Weights of a small GPT-style language model, trained from scratch on English Wikipedia.
Size: 26 layers, width 192, 3 heads of 64, 12.5M parameters.
Architecture: LayerNorm before each block, biases, tied embeddings.
MLP neurons of a small language model. Each row is named by its layer, matrix (up: input weights) and neuron, and shows model dimensions 0-191. Each number is 500 + 25 x the weight over its row's rms, rounded and kept within 0 to 999. Numbers have three digits each.
After each neuron's rows, "fires after" lists the tokens most often just before its 100 highest values on Wikipedia text that the model never trained on.

L23.up66:505473513488505486499519453470478472491544474482493523469535508471431488540497511473484495479506497501482489465531493513527530465503490509477489447469517515538515469547492520494507484485534473525484506502505500493481495499529497518494473508501491537530499507518521501517499467504462511529503504508520510506523492508462497512521511497494523481544509488537471526527514493461502526496521473545522468517506438496526462485492490497481508576539526502448519488523502487499554516532458490481516480453506505491493510484537463532508491550472505488470554427528539511462448520519501516492
fires after: " the", " The", "0", " U"

L16.up38:497495497519519513484503521505512547487475485472532517489476509508449477493488524463484467483491516530517482479506537497565477494488490476454510474513525520542520523497482477529485518458453485528554491548477490502490496463480459500514555468523469484545493478528523549480543527506462522499523518503541499491513526483476514506495555523493505512503469521536466485513502521458485488494499472480459474468500502528565511491508501501510534514497449499530494518517480498514481462493451526506534473492498533544520504534528502482507535507502515537466522524502534528490542481503460509492
fires after: " ", "0", "1", " v"

L11.up277:527492516521512484497461508488527524450501492484527486468503523463491509500480515483504486476473531486532477469496489504481510481485511483426503502512523478505491479506481507505514482511478498490527493512510525559489478458438464496537454507542488507493504507497520448535507482532510484529515527512471480494518526479539511444503546502505520541487500501518486551487510463528496499504574503515530501480496482554520477506472509497516445495526481482488478516502486498454479516501489497492522539553488423504495473502503485486521522513504554512489513536515527523544502539468445494488
fires after: "|", " |", "-", "==", "."

L16.up341:557475530494521515524487522524499455495444486510504514451522486493478443485508500521494517448490482565550497520545531537499502508471507539507509484501508482525508501456478517483479521484513484491505481476449534502495510495543550544486486460505512502493486483489519492549536461516475494481531520493453487531484505521459494522520525494493510462490494551496457431533528495502484521482433504503525513511497519494477491519491484502486504526536473498454501508513499529489504535477473477497531504452539469543496495539509518505500500500476493464481496525543487508510504530519516506497
fires after: " to", " his", " a", " the", "'s", " their"

L15.up311:510517490495545482497505527486539504479508503497505490461520487500515492503512500501511515490481481500555488517506495487466496522511531519476508485521527484536532477515490471480490482538545472490494507465478493466497469467515516535507511501462497477525534519494490480552483495517490465469485469514485498503525507481469506518474520477438523481553507451499501459544568468492478516490524518493527500508513473482520477504466499582482462507540497480472494495529492504514527483500461464495490514492571516489532544478469483488520524545468518467498536477536507536487479498447485548537
fires after: " the", " The", " inter", " a", " con"

L5.up136:443501497471518483474526458465504579508474489494505476513513477550494539494501521471527516513575429533476511466518487501503510480421522487493520501485492546487499502522523526500507523477517469544491502462553512485499549497479483497481513500517527510469508517500506541511477552514506500481464458484468522487524454498472492453518497503485500476508491482491478513498483484510494486537477522512472466493494474564515498473502524514493536531487488515494495492550511501519488513487489485486484528511471496539509477493490452516528511525498509494498498504502518517423473495467499502495
fires after: ".", ".\n\n", "–", " |", "-"

L16.up261:488494493533504531520508510512538471514486504507530508488475513476513526507499504469464484499500500493486506501472511486539475498495496511490528504551511441567511509496489502470503539490549482461505550509551503453487537451493515509539528480496530557495497508522494497521492447523498500507533490459469540489511453480468484500467538508531494486479515497507488491567553473488467503485504489533466490513498504480510489497510503512510519520510478499493445500550513486469506460501474454443511452483520457537523470508466514523499473529504507463491491520516503523467536486507448499500
fires after: " a", " S", " an", " A", " the", " s"

L15.up419:488511471506483515459529515526472492507495511513488518508466481452488519539456539464517488479427471504490496522488514490554495484464517519492511482517488493494492473500500496511503552488530519528497523501532486539508513503504464484497501469523511534519512543481461512495518550456518456522536507494458540483487468494507465498468515497491490483516491496527482526544484508502486495494457507495473502484507503489495499507485461547520483533543475497501422459524473501540527502493471511476515505475514492476443515511479488494509476522487472530492517447512558534445530545490474473490
fires after: ".", " T", " B", " K", " Ab", " G"

L15.up404:536490449486556532544535513453501504527496481486526447439488569511501478481495532470479504515467522485556501515536486500511511487550493538431499405531513498515504518498502477497480535484467485486517508531532472461475510488480481504551501471538458490483515517511544470462519514496503493490513502483446505492517543487478515491491535501501461511494515501505477522477514516481509474527551476507519470526477493489518507502501503525511480500497485489518476547512504479527495493492514491496496508501489476511530506562505518525484523503504487484490502521517527523529510465487475502482
fires after: ",", "0", "."

L16.up572:551519526450517528534515527511500464498511497490497509476483516470491495484452495460465461499495524466518482485520468526521478500468481559531508501510495509495479507518458507479526487484468531512483511515485482480490512481495457512502508489544498515500489501463475512518519570503518497538499483493446496498493508521498424481515470536479490536549522486523467547504493520465490483485443499515494494520517481504502495504511513522498469553540497534492453491564512466512496539481523470461507493495517510498509469464524521473500528491525484490464487463496562514485533508520471455495
fires after: " K", " O", "K", "O", " H", " G"

L19.up158:473491486498509442445512532511479501508545497511493520521480455490514480520534488456524468521503499506495480476533487516524479515503438533485493492511489501557504508545462501485488492487453495493525518505470517505498517472480472488513495501510529532460482533523471499497504529517515454490487530559516477483508529555529471469485454499493522513507514525543500513485493492500529509493468547495445481496500534459485535486523525480517482531526466528486476501504478488546542487524514503481551522494487465470449503481505505477532487473527489484484506526538494494447497540506450482490
fires after: " G", "G", " J", "H", "J", " H"

L15.up64:481513491497531496507576505484531473509517471476523494457524492496507488492510489506486447533511512477509466447483481502501496462494501501451492480519502489489485501509479514467480506503519491521445495518503457465513492466501481486480522453492522470528505537527498529517491487501468554478512514458497559542541519479463513491515495495535506491520533535573494477491502516464496515537509514546557472498481477484527463463453540525495480491497490473496502473542466489464504534509498505533484511474527476484490531515514482552487509516492521485501530457479496520458514531517519484483
fires after: " the", " of", " The", " |", " on", " by"

L12.up118:481524525470490478519496463443473550515526509519478537515498514509477518513480519474500468482526566545519557489489512543502474510472494509517504489490553504510506554505510498517446478508510475558498470490535518533530526513429512504467501482479514476471497545513530489528521499499543488478472533482538495485494502516509506482507501476448470476491463511491499474426460467501499494512484492508472463492489510520485497488514483494523464501521501469512489472517524511528492529530451498482489522493477492502502530491503488519502525474518507493509490514494474475476469482439522494432
fires after: ".\n\n", ".", "==\n", "\".\n\n"